Weights of a small GPT-style language model, trained from scratch on English Wikipedia: 96.8M parameters.
MLP neurons of a small language model. Each row is named by its layer, matrix (down: output weights) and neuron, and shows model dimensions 96-287. Each number is 500 + 25 x the weight over its row's rms, rounded and kept within 0 to 999. Numbers have three digits each.
After each neuron's rows, "fires before" lists the tokens most often just after its 100 highest values on Wikipedia text that the model never trained on.

L6.down1101:522532504504546493526539497469488462470527480510494492513514521476499480504470487505483535524430488485499476515504459516544499513520513499486504472474496507484455500467504516443585479505497491522558533476474525492544527499486489524497522519501492550535496524492543520489450487532493518508473487494538463539502513482479499510498506499476497533498485490441476460462457465494468534508503453497452530501514513487462504538508495486511488475512505496512482479478534525482525524479530549499503492459504511541535545470492481484518518529450471450505488510493502491554533527517461461470
fires before: " ", ",", " of"

L6.down1059:536499469481525493468514523484476547502477506522471496507482502503461442533491476492461481497491485498523524524473482509520536512508495462525496513486545510546467532506496485497548521528472492530497526496500548508555493519484486467520520506490505476515484488491500561515492461554488488510471496503493505485455473486490467475515535461497532520491497540502543475473502509505521510507519525471491538502492481468489512525485524518524492477501516493498535465493521465504496506495515468555493504477509459496514533536459468495469487505452488478472497515484486484509488455514482471517
fires before: " |", ";", "N", "\n", "sson", " "

L6.down3031:491506528507479514506518480543520518505471477462461506515500481503502496515528530484541544533495497514521473506519488475523474475476488533556516506523508559530525469524475500530485511519479453511498481508549525432513461486533522471445511492509458473535484487543469554484485527495508518513504520509518494529480497502491488497524500554463510529512521524535521500532548513449564499502538517494442480448482518487473529463484498460470480477497521505477479470484525463468545489500504482506528482511508485540566508481535464495472432470520486505520511519553467490434489506464518486503
fires before: "\n", "|", "9", "|---|---|---|---|", "8"

L6.down1562:532536499549508492496489475503483517485476505534467527507506514494494439457473491457519494553486508471516485509532432490502518525541487540463475501489473498500516530542477530461524509563506498516466517519501516529526511558505429543501522506528482550439499494526527508480497490487496540489502464510507471498521511535528524557526513522527515525505471506464501456533496499548521531498515450491479501516539496443519478482513515509460490500503553494508477491488514487507528493528540516480484514537506552506510515481511470534488514548542470496529494531480505491511508533511503537479
fires before: " of", " in", ".", " and", ",", " to"

L6.down1340:494509494470535534547511482441448490501460452513504485536515514494498477537501489491491513489448477485479492535463526473517523492500472490467491534514465482500511518476537543496459476507532502502470528475504494509495503527506446528488478510537487483513447521491525507510463525483491528524494437495502484523517474469502534489514466542473520491511502499512491496505479541514538476480502476479520515478529458517488541459505459515539456485524487493502506512484507494496493464523501537526515546489493525527483513537526451510476462443462517466523486509494536513471536530494529450511
fires before: " ", "0", "2", "1", "4"

L6.down1534:505475519502508492522484530497510567429496494486504488488540543518513469511477505531456512530476513508456508510495529479463510514469483556514484508476484503509537525479436544492500514462481524498408498516457512464468496536531482494503530485483484489554494478498554500487478531472484549519472512495491452486463521496495521550555509514498494460535529506486542498526497514512480513525465471481496518489530467458498504509544506485534486535518506484536487518486497523472469485480494510472461464535486545513504467523529483491484523510535545505478514491487486543474470483473491516531
fires before: " |", "s", ".", "–", " "

L6.down2009:509466506473489503460536506503520510538490510460505517535518509468485514520530496504499473490477547520460526536489527462518483497513462504479482510511493497508523482528469466508507475445474507553474528447511476494481499501535503504484448516522498498497505466470508501422471515469551497513484499464484510553526497512529458468497528475492483464512515494521522479489499481492532489500470456479498466536546519521495506500489500520480520448476517500499518491521480539523429469497530503500505482482497490463557488487500486498498518521503490473509474515452510489488475534504510526516
fires before: "8", "9", "7", "6", "enas"

L6.down387:490482505495521527518493530489501507484502490470487489459498497488521550515521495504483518489495470552447499509488521493503470493498472468476496492479463516516511475544501478465537476516522532521494504494546543457466494517505488465503523529509517500479519520469535539488471531465496474495482537499527525513496501492555523486447487523513500473523533517520530524501478503538506484530506473503475531497520530497486450487469485451523511498489473474502489510511522486543560529506484513487537542505502476483533521461529471470442482471479476459527527502548491512524489510496526496489
fires before: "0", "1", "4", "3", "2"

L6.down1194:515482508489479549528469519511509508510490499541507486512494478590485444519485507510450481470502558524497517506514497516455514529535477510522503487477511503498459510490494526434538448502519506459506499543554472517472564509518505528486474509496499498444512517465472458536485516481500487526509479501449481478485508530498536485487469451524488471545494528503494522512497504515511518485519499471484481465512504493466475480461476536523544464489518495487508527504511483501525465531494513517476510527507534541496549492495514542470512473521499493528477502472507484515489520556452500504
fires before: " |", "|", "==", ";", "2", "  "

L6.down783:509504549493504519469499483499513496497496514528497478488495482480536493467488502505521537524486519456479528477455549485491474520513481509469491481500454509471511533441497521504510490539515463468513491478479493496535461513480483482441564508521464536557496499456487503522461500489498528508565498552485504499468513521507550482560514458505516506472431472506553473542457505494468476506494525491493514517509510475509526488530484449486504501500513492489496477464488499494470505479454506496538466476498511533527515535507494523481535473471496512511504524468493561526481516500456511493
fires before: " |", ".", " "

L6.down2452:491577438474470528569466445470522492569499515496553500438519523508528489525518452511531504528464500504534468493471525494521467533447497518491466522528507540473481526492532522474551502523567504492478490518491509476497469504521494506504482524483478539506513502468524545503493449490522504489480529509505512516517505484468560514530526468504512476522495547523509530508499471454502507503487499526502538542471504504499551489512475470462490505478530523460531464489495492525487460479443510481510501467493470536515492521467538517485460504498489478507481496434494488478509537471469461473
fires before: " |", ".", ";", ","

L6.down569:532480466474496492520479539468537484506512496505505513484542451488509487564513476512504535527489550488505509558471505483448500513502489486537492470498527505542487532533460515525468481487550522489492501512503524528489498508536482524451512531469516480509541480482460520492473547504517476526508524520490465509517475483530496477535444457481535477512496491492462471495492539470563477506496505513559516533502514471527455514549504489503522524497521477516498463510469529528524496508477493533456512484474517528491512506502499499496507474542478521481472473473491479508482498486489512476
fires before: "6", "5", "u", "8", "4", "7"

L6.down1499:450511510454530455496507534479480450433536530509490517480474535489504480534478494512481482495439489498479539516480559477474483485498491499459488500485482510558525535522510456492479484520476553490467476525508522477495456497545509506509506520499502487501463498482480463525477482476484520498507501517553516487498510501539542534482496506507511529459517487533517523545475494518525500492512476476545513497495489508471481495519494461498481497483495501544469494463471533507439522462501504489530446487485445473510490465507511518502519499541479496499510464518476513502470513502523532459
fires before: "1", "2", "4", "0", "6"

L6.down712:476467503487486515497505498510524498469494495485486509488496428457486500523512533492525484529445524487546525570499557500529456489541519483485486509503479483485503523531466517494531467467528505541515500541501474477458450507514515567450447503468493490509505526513478538516513542479510461535510502490496491516519485465502470511530462523518536447461517528531471498477521520466514500477461509513527496520513516511518500512502481473466508491491471487475472558530511517451505510473494526534535514486503491536479508480495514505497470497518509504488505461505476490507496491484498526509
fires before: "6", "7", "8", "9"

L6.down878:503504501470506537491508495488490500520465509475498446516492494493522490487511458479513524461506533514515480440493479481563509493530505478492484506519468491496516460511461502543511523506509473470505516489541502520461492502535532493495485479513540519503521531490501523504470534493526518500465519451465480510545503517521459529485468491528533450488494489493549495453513493520464498496529466507534495530491495475511484515511522502487511489494561498497522458539458539537437481512476468520495488484509456526509489512506511521502490544504482500517513502503592549484496493476467450478
fires before: "0", ";", "9", "1", "2", "6"

L6.down656:514526509503479474510566507532516528499515480519499511532573537511523476528483526538510460520477531485530483531497487475462510470488502499490466480506492509438512522501518526527503463493486529511493509495491488521460510462470514529508504463519514478530514509475509487489460494467473470508526474444471473513526489486520494498481513514501553483473511494488499520493509453464499473509510519523467460473494488529481509538507503455473544488507532496541522471522503458485534563479504522523489515507494478497539535437483514501546498502513532496488517508480493471553516497462546492489
fires before: ".", "°", ",", "1"

L6.down779:469475505468495516481542484501532507481459507464465485535520485501483462495520475473511512505520512533485501490452503505496515482541486525455479525523513493468533520497518516516461478513475494448468473490536506490534467519516494459489495560476474537562514518496525479528492484479490530527514441496508515483529520485488498507490464483513500490495503497466495495488534509485539475522498478495482490486531516545505508505505485506498492475555478512517567488469489473507494494513459496505490510488473501473454511574476481510508526464522513474512517475480528486528538525527476458481
fires before: "1", "2", "0", "9"

L6.down2234:475508451470509524452527491496511513506492492534492529522494467529476507489509530462525526499503446475513528515507499480479512482507535503518483507523463487489492486466525511486479467526506495510507474476516503512459510465487493520511475497467510518472498493533489511527490476497519489491503513462457447491487480453467509470530514517550458504465537514529503531463486537458513500467509477517466482518460500510513498492535525473498524481484460511508515520467468515519489526502475486547510531527502512490544555502487517500552475481481499517471522508495537482532503517479521525498
fires before: " ", " |", " Jr", "8", "6", " It"

L6.down1319:502481520472513547460521491507515554493494502566526511510530521451485497509478501547467476496510525508516501507486507502477459487487519512465444487434463505474513487480478515521498446459504517497472529527476510489477459487484525541519501521525519531499489456467510487514515488527449583533519482507495509523505486480471532545552507500496518514435505491469514498546478529548474489485441495506463553523494538525518515503524465456479516492489500536499474478461490516473476487484485528468480481496522534483537489547490522502505507477508525491524444531544510503501561488506463486561
fires before: " |", ".", "\"", ";", ":", "5"

L6.down1789:459513532472513438510498476482491487488528523491441531492590499505458487501470476474514503486519475485513472450524484517497506519463537538522480502498493526487497496523475501497519484499543468508509533488540501440479460475498508493546493529504486451498488539503471495489497522496512508501481526501535483461509530489452492489530499500514532499495469462521494438508483508488499458491458446510490531478497490452521444451479488550503474549439527538485493506476473535499522507491522497535526530510529460508526499489462479517502479504509520514516510484530492516511476495521490520497
fires before: "s"

L6.down593:448515470483496481450509504489473530484485484474464511529481491484475511515495485528488510497483500494519547493517512507519538508498511473489483491485525532478534527489497526477515474518485471520523504503517541474514502516485511490541507464519480542444475512506505497474486509457521501478538468507473515504483487510510500461508456501534530514501482482495503502531490448496523481479479488474507524524491479521488501535526449473467505470497526501502481502526522481508462472530511499497533481506505500505495514485524508476492496534524526492495556512501515546479524463518513502513
fires before: "0", "2", "1", "."

L6.down1913:478489532512525524496523509500495463506499520536507501510486474505488407532486484454461470489517498476512501467493471502495450514491481462514490518482498512520496473476481492458523491526514501517537502493524488514497530532482526556512503433529488503442495518483543538503538493498500511510472536503459472515438506495477475499427509488503487491464473507496491499484493464483516476483497488481526504532511533460468501509522504475453523504455513496497510543494486464492482576524469529449477519496495527507526482496528548539510466526457503509572480471514461550481538490471540471533
fires before: " |", " ", "4", "–"

L6.down763:490489490495497527511523493501494539520548472504496560505496446475464517541516543504480491524474520486501536572460501473525478516524491498488443514511455522482559546508500536502513508481509475516461524528519515483529491577510499538497492468442503457518516493460497522489467507456538503511493468502481469479501457453499508521525488499501515496501528525485496486493492523479520534550489491515477459487527489526504488524520482484465526467520491510519522544480472535471503505517475505502489519498504511500471530510461533521513474476553466556476530491469493490473491530486485517501
fires before: "9", "8", "7", "6", "1"

L6.down83:531507508515484479501494522512519507469526441492501481481509514485522478524514469501489501481496456532508511521470509472507485546512489515538481539486543523516503484498496478460533478531517499490481507500483501491518504496504551523546560532509486481523512479448488553480507494496574502511471514553471533520496487486481460494510492451536502509492500524497508496489507489549517496481478536480504491500494500525524501511485534504492490506474509473457476489482508470499517500497493514517489538458486446540542494499447471490475472506450483512525432491469452501486491464499477480521
fires before: "\n", " |", " ", ".", "|"

L6.down1910:512505543500517480465524479430483486502491485498499497517492522521506515491476500508518458546476529467505488513463469516503472437511488471488464521491483500484513508507471497550509505465512483486540523512504496496495522479477524554546450517482573497491530517506516495506465461467506509509500474514500506508480496501489528491511518545531510473478482473525523499524536477480487482467500496474504525534478514485429505506488483481500494480516546499475496529535536482506470540524520493511501514508499538536519534522493496438485506535474492468546499491511520495499536548476441462518
fires before: "2", "1"

L6.down1944:514533506506501502541479530517557508486478534497512554498484501537525488467515499549499507545506518524532558483499513525519486505521479495498514479465535498462509500486480499539479459520526500492462486490478491500500464495460528489492494501499483529510481523524490498446492506493510465513518481509487491479525475545549522566480471559477523499493460537454518539498498514561496503506495511499538511502473529480486550514476524510507528510492494494479551533468485471482533522508506521527530534502491520521533564454498534494486476478513521520454507486465531480493503563490518559523
fires before: ";", " |", "1"

L6.down2465:477502530537518514518481473498478483496506463457544494485477474517477467493538495492547494486503467476512475497502505496524510496478482527539505512487513477508516504490555519464471512501474495451506524471524470479520529505518505523507522479509529518486483509526488521457511451507473478528485519469533517425509467535507524504487501503500469495495514497474494522508533506507530477476552529482523467547456488475534521484481485507478506498475511496463477539478469483498489503500480489527521521555530537479530521531500510522471529487431510491519515528550518505514499473471465463504
fires before: " |", " (", "rom"

L6.down1083:485530516522507475488500510525493465462446493468498540462487529535497479476516515510489509458513471488551497550505501504529485484452528508477537479483456514496496487524488487475544507456503529484471491523491500458519508499450481500465502507531525500567512505536479494501457512492512516491498512520507506523498522532484522553507484512440509475523503479459477494519489525499501493462516493502506514489513552513521474460473486499537515562473536470526514483510502458497506501503464516501523496489523478464515521480444522499504524521504459526516498516490512483518511503533527499478
fires before: "1", "2", "8", "3", "4"

L6.down1007:496496460512530507445488454482506444508501474509499514490514534509527483492493451479520514464490507497534492509595519485470518483494565508523517513509468511456475449514485479454493496499492520509488513504497513482519459506476455517519512553507510525480524486551474531504509510508451544532486507488441494486516489486503515470498499500450518483454497520494514504469485486473498457505501472507541463513523480489471541507480482436507485535514534506484542491486490532526481504519496490497487464446533507529524496488481495492431528491523523461504487508448492503524485520499462502507
fires before: "0", "7", "2", "5", "8", "4"

L6.down1063:533557528480503483481521500470497484525513542460475503505522538487521476547526488465409493500456501501520494528491507477518509529478446522500462497494456504493497496555537516466474529470518514530491480490475507510528435471483506505477448520550503490489492503520469529500499529487508535484531474508510483511478489491578467572493493512510515467462467509511486499497490542480462456482482451493524493507496474469525517487495531481495532467524489508495518499502538528495488479480491518508517483481463508533480511509507474541484482497493519481514534520485435481451457533528495515501
fires before: " ", "6", "1", "0"

L6.down556:472474514529526488439502468535475497495508490529475498478507515518450514459550496546525531523490507498546538459458494494507444520493493500554470499491485522486528506483505514483489507533522478503490436524476504523541495463567514493504496492510469548494485494474480513487505469536466453500509512479501490499553463509483503525467506512507493461527507447491506519481497491573503488493497490522486490495499510525488510508449512497524508523488493434503498484503524502457508505511508495503470485506527491521511520497492489482487471473482475516533492462526492523494539490526461475493
fires before: " |", " ", "1"

L6.down32:525527487528531464499437508464518482494506467526529512506554525498509495472506480476475497538552486507508473527497522460514484491464514465473505488508503451550489472516512450497485556528471483529498538489541479492515462498536492493489523456509464479485493512514497565540505535520498539481534458510448571521498433490465524488471448529445490507499466483494528496480514528488491493516562465531478543455523477491494485509506528481538528510490491473507464520526490486537479517524481495531548546505487499528478530529475467529505483478532512511484464472496485544447469470474499522526
fires before: "4", "1", "3", "0", "5", "2"

L6.down2481:480501531536511505505509516467511468501497519501498479518529536510495437520479485506464513527476482541502514477482488443544483542466489513478512484566501482499532489490539490532532492535532494511516528494478501517466466507508527484493491488506486507501552478476521459486504515505501498509502478542512530492492483513512516545524550502480533533464475526561480507503493494481451505501482511495504457518501485522464515506496462484529504478467527495506502471536543501464503482516535535528490483530493494482508557491535492444467507491495464510498456560520470460519483486464502518519
fires before: " |", "\n", ":", ")", "0", "6"

L6.down729:493535547489509535523498523515489514531516470483503494543487535478501559525504518458515482481532513504488502536492530510513484512548496512532539575489465500522485499506509473493498513471516504533494499496529497493494543504552456520452511493465507527533521487449533497511549549497562488499509527448495506529534492437470454521503481507521486513479515491489508453535499477525535552503558486508457515494501522505503513519488477517497460470479501482524483505484495487525478504498496491508486440481516513509491475498536520501454498479523488484511481537485550516525503509494472507435
fires before: "0", "1", "2", "8", "9"

L6.down924:478526510509498496504516500524422468503468534511470536504487454523468470522517527472523523517546457504500495481503488466483477526473509507514528538461462503523507473511483543464464549486508504510528503510531508434530493506478502527497472510466516527478493487563511482463532502510485496513480494513455490498502483482506493497491520496502570473462493533508453494509494497482499496494529502496498498495496494508477457489480499480489527486511500499490497490538502418500541480495534456473499521452531540536488483488496515458489526491490525471488506495481534494498511490530488549475
fires before: "0", "9", "1", "2", "s"

L6.down2757:481530514511502468482541472485496511503523480525473524513475496534518490472529499494539477548527528498553512481490505483481523519530478538446503558464487509532486496513473482460498519501467532494501492493491493497494492515474525504488501539511471469508485534491526469484469506527473523511492479489492499463458515517508521473508450544462462514553480528481495520508492479481498522472516514494458499518473528508478492506518452516502488533514473473530553478515505515538513513500511540469494470509511517500472480483520472527492481490544465482461514474489520526490508534476507521525
fires before: " and", ","

L6.down916:474543482447483492512498499495481532532460508498497522518505491489548526473509474451490477517486523514502455538520521462452480528503507515500511477467514508533476518546481507494500492472474545530469503455469496501506514483497501524500505510515480539536491500481489508484500523481493507486487502493510498558517504460507461501540504481509483480464492511514461512489466458494523456515451477532479516513481457510467518501510495504549535465468507477501462493523507496533492478488481516469498541514474486519531508491496473465489507461525503495501493503507480506448509443472547497510
fires before: "4", "5", "3", "6", "7", "2"

L6.down2537:497517504464509498507510507469533519506448480527488495515496516492527493531476528493492522505525485517488524520490464502521484505533467468489522530482492498491477507510518477482516514500516435493494511501489501519499502522477444539509561472500497477476452493491526495508515494490494476519485495479562499499527507528474507472514502485485510546526520524515488511507489503526489476528509504506452525500511542494484501541497462547485482496543541479461470516528507475547555526479484494484528466500507495467455484517476463474547513476472477462532506520481471495490502519527502519522
fires before: " \"", "3", " (", "5", "4", "1"

L6.down532:520467528455474489519475481488472547450473503489530506463505456469488476480487477498508473483498481461504597503494516470556459538531457543503520478426524517516505497523470512491480479494546497508461510438488532519483444505541529466502525486510515499501497542509484487461490538477482526524498431519476465486512502509501497491504482526507513539503467520506505470540449462530511495486504512464509506541523557509511480509447482475517522531536492457491506509518517526529499503495502524478453487447522501484497496506473547504466512495497491534492502520447487514513523490447465481557
fires before: " |", " the", ".", " #"

L6.down2221:456510510478512490523559506490524534467473479521493489468473480541502463510495506482515563516514465502492494493451489509484499487512509521480491527495438452521474426508533494486468500515508493512505491495496510484515502513472487494486492495481467475543483524476507465523509505514532503484521506519554525496524469522530477502458510508469461513484522523537496497534505500483518516551504493500471488501493548471498491506431481504570505517494504525467473531519516507540505506460497475503515501475542490511453523477485511471506509515532467439487487506511510480506536528499500499495
fires before: "2", "1", "8", "4", "3", " December"

L6.down895:492537465484481499526498587486528537458492459472536541547466512494464475512520538460514517523493483509512519525506508553462502511483504483534487505508509491516508530480529494506494557528538490513482485502515502495467513485510523481461482481537466507537501549490505523510457495488473509498506498516483512496509465514517467513499514499514506520467521497437494440518515500479498536501561487519454517511483534482497484474437484528483492518504537534532443488540506482486439510468488536486517476523512567471488528519552533483512476461515512464488483509543510484543517491482491500532
fires before: "9", "8"

L6.down949:451469528494486480486500497524496539494523502516433468551494488509495543515495465505530538520524528504513498454483468472533526477493544542480502546491471514507506489444497524522524487448481482510503497501486518497463552502482509470489503496493488493546489517497517504510490507488472525516494501524504442492492524526553539459481487485496472484453491526495459500509472463487477509574474447505463508514521528466490521466521504496487486505513526518490488497459486506459497539487545466546516493497501529510525516525502513495525492518492546489503468494506539534523529493496488458523
fires before: "s", " of", " Society", "'"

L6.down73:473497521521486477485517476525579504464509512513485517511512472520509498539475515466477507505474500532533507503497514524486501472479526498517478464486510511524482552444493550476468488501503497523505469465470482502520482451486464510535499516477468487514506514557507497511515541466495547531532489514477509483551489511449488537567478526500513496481480456504523508545492533529489518527510478570496543451520498471503498480478538501483475551483495473511525509538482478462531546490564463537502488490489505494535528488523472505482461456501553481494515535530537490508518522521499484481
fires before: " ", "2", "0", " (", "1", "\n"

L6.down1952:533484521512529521498483549461472555496483476520476484492537536460521446480491489466505476497490494506465501498431530522514494489516496487490461438509511498496489533522499505511451465513535499528492509512501501522473475501471490483434486452490453497522496490466492501471506485482521534519521479556508476534501497491521571521528447508493524476488501517496539506518518483481499544476524523524483504468496479486508502493523518480497534479515480524487448531512526520422522508507474483505511552517496544495516521537488507549455496522479539553456485519528459488515505504539517507509
fires before: "0", "9", " ", "3", "5"

L6.down2033:522447524481519499509464551462517471515497493447498473508481488501476499478513508484511472493495526480507551485497523481506504512506511474500487519482540531523491507512496448468457480500444510517450496506508467496519500528526494509515519540479537492493452464517514488487514480495495488487471516540519503481516553453526488502487522476504476524490527512537520463504466484502473493518486527458528489492524480464506522497485511496551509505539505495520471531502475449475494487497492510513555497506479486512513527490528522487454506492494452510497490505485429484489462469482492473497
fires before: " ", "\n", " the", " to", " which"

L6.down1727:502506480481494486495535499488542449560479522532545538542497530485533491542522478505532498524496520509521506534485518489490469513516508499500558483514489525474501442519479510508548504472510489500474494478514545528554469456489509508483493486484501468489503511533478504539522466461504512531497503489505481525510500494510498499481459505515530482511520481490445494489501502536510512493452478524514529490515493510492524523477511466519520519511455517536442471493527499513487525520470519530460505504472441524473518488505464533535502454537499488503481532485494499500490522488490531513
fires before: "2", "3", "1", "4", "0", "5"

L6.down1046:479506478506493463468509490463536542495501529516520495498480538496510444488518495509490534529522518505524484500547475510536520527516486466474498477505504457518495448448483503499500483491490522533516521516506469527515488562482511552482496508502506498515515499467460483515527542534517482535547529506521480480517472530505460534545517483522478486518519486479506499449506514474488472466475520510484518503472488529490504512516520503493540477516538502491475530490516507490507490491489459563525503494470511530537507491506464515518484514511508505487503481480534462467512478501524518514
fires before: "2", "1", " ", "Part", "3"

L6.down1835:482580490511470556548518490490527513491477482490491483532549510475522462535476544494522548512496501514503551487473506498501436509495537519455495479506520522468528461484495506457505526532500528514492475493468486512543502514517494463479519478477531449495529510474494522529522465522507500524534454496487522530508500509476485503533495498506528504478523442502492444465491498527499513517467476475488499466462472420455474486512469522459536500489483515524505517575506516486474511538514461495442490492457471465528534500463456498522516510490510488539504516517496501491489503526477524530
fires before: "0", "1", "4", ":"

L6.down2435:508520459467469526475511511492527469520480511542516557520513468500506455519476511530517570532456582510526542515508523518501464494467521493505478468491486526482477502472497517455513440477520501539468497510461501463500490510472457536496498478461486488511532497505455501521517510478469475487478502473487487500511515462515470507523501480525560469506542465533488476478452446492485466506496442522478471554513496514491486537504496450479511519502461497521495515500425492491518493472475501545450500495480481482503547504539469512485482522471506510502530488486513495493498470505449501503
fires before: "2", "0", "4", "3", "u", "5"

L6.down2378:510532514473527521491530501458518497453491475454496515490532506540522485454522442480515499483519558521535475502476530472500523479555518482469432519503498482466467480516516524473489502472484502512503526470525502498503485500548556513492466494493543508486483504478450494518511521483488533541444475503513500475523524498522489486486526505493505512465495513518518529456527470461512513530522504497516498523525506538479493529499485457515479516503494498545527502495484564512509514486489466487480518487518471521486530494540500508508521521502470462499495488555500514512505539470455464488
fires before: " |", ",", " (", "\n"

L6.down2781:515484490470529488527512484501518512508505508515500519480517485532522477496512521477536439466499480495471515482462491535515476493473535471484515487490480503517475459528497498497538556530561500518488577529481514496514474526442536501506525472520475463513481499481520501539526497518539515453528491455483532483477522501539483488506469535533506507445518482513488498494504492481491498494462524503518490506494465520479497491444526510524514516537477490542490534497514558513541517475467507491533513540452516482493472500480468498486465469532529488452483469487480451489498500500543524525
fires before: "1", "2", "3", " September"

L6.down1633:529497505512474475459519508496504509461484519524487508488522496539512516542511555464478469526439484525492495547495508538514470500540510488489511488505457442481492478508513471512491527507500456487499514531528510504462509519503499491502499511479488499505489482467493528517535501460484493482518502505495540510484459501531468500494504517493489545487483494487478475512489515453455509504489517542474492480512511503476503493480485508488475503522524512494477508513525455494505504495507477493479511476470487523509533470491549484500534530510544493491468531480519520443517509509478522499
fires before: "9", "8", "7", "0"

L6.down1482:493539522534522503471488536500529508505476477497474510548510494517469484484485448466507489528504487512486462504537494510509536535501524503487459520488540465532510509527450488532498513534490495463537496501530496514519481491467519499549532487484468475508516510524456500515478516501515508508516493536466508493547511471467433466506477494508466516472476477496446511487480497461468483571470501495482485447538438510497490524492539500525472549475473508528474492516500497491500508500516480523524521477474500468539501534506492503515502504499488508508511504534501495491519511485485520573
fires before: " ", "3", "1", " |"

L6.down2307:518553506510499474490501482507494547524493517482530546492573458483484473461509536549520519497513531476512498500441512491487493474490524550548566472493481494471529505517500563529511508509487484527487497423463485500462466502481502490450476462476519491509492521476498477497472503549515493493507510515481508496529479515533532517488475508505519521489482530497504519471522522490499510507534546523529503487483536514539513473458528484465480522526475462478537476483517479521497499519511524442513486467522479504499484591504482492552528447494431492478529489454492469481497520482507507548
fires before: " |", "0"

L6.down2145:546500518482473494475526520469511480501511504528520497499515458535505522494470515477485499524494500500499516487519454512491503496488534493473474471484487479495475507504467489493477501456541549494482490499470512466501510493507516476512498500501490525493515535462491491504486490474527509532491535512490483455485452495494506525504516485476523467515500483501525471525514491536494493489539500526483461486537459488581480467520531478523480511461549487513535471491517484514514507524484515491473521531509528517497534523470503564502492497500488491501482518491511488504497459519507477520
fires before: " |", ";", ".", " of"

L6.down1122:509512473482507487511477488505505478481470488481460515493483489502489475497487475459465517488500511489540508481509496535480493504544463465516559515539479499475452511491463519506496512497518512497576532437520458521489518479510485485520510498505465502527453532513509550507478477504516497559529484509493521492518498541522493492497531457476519488519479466522488510490511513500490519500570511505543510504512525486475483505465535494459524485494449523516537472465462527477474444518488450543503535466496497524466527521483497497479536521488510494518505511506517528493494438496452532437
fires before: " ", " |", "."

L6.down157:495478502491523516514477474466502511490493567509513516526465474527505494476530468481515491529521508529503454474513511520535475514494492475470512499523462474479507521497493486509512516508508508521522508497498502489522520496531548511498475482525496500463452460531468490439524501500466509498475503489491516532513510510512545499505519506517480492462495515497484479465519510483472508502462490518494461483522499535434492496482494568520508509521491471496490502456515464478560523526509611508518567507443500507539524497530542526466501496473538529517491476515472497456493507493507506469
fires before: " ", ",", " |"

L6.down1646:516531452495500520502557501501565540526494478506498477519483566426449560511485482496497447460498549490521515502504507508526493477524478531499542507543460473495508543539498507528540501465499485500495500490493505505522528484533493482479505514486477481463503492498551530508547449489539461497470503502488500523488515508469514468538505526491500446495529505482489534520528531527462533491442457485488479500503475498493532502524490501513481481528559492490537468514526478539495498500515520485518528505490466466566501489480513499534497499500487509472509460551526464509496501517507480520
fires before: "-", "0", "th", "–", "5", "6"

L6.down2269:504548498476544501485529457519517495498520495508531518469520568487550473545490504492491534514454514475485486486533495480461496506514491463497562508540461470504481476468488501495503465521516521563463468478477499512542506462491497511535487496485535467489452525524475518484496505480514550523484514528474497487546517471510505514502506478486517513529531473487504491499495548509518477490506436472499528501536482521520486477517517435510489490493497494532456488490492474512468472494460500509481508523482505564510512510483529533515486489494528478478469553511517515501550484506472514510
fires before: "0", "1", "3", "2"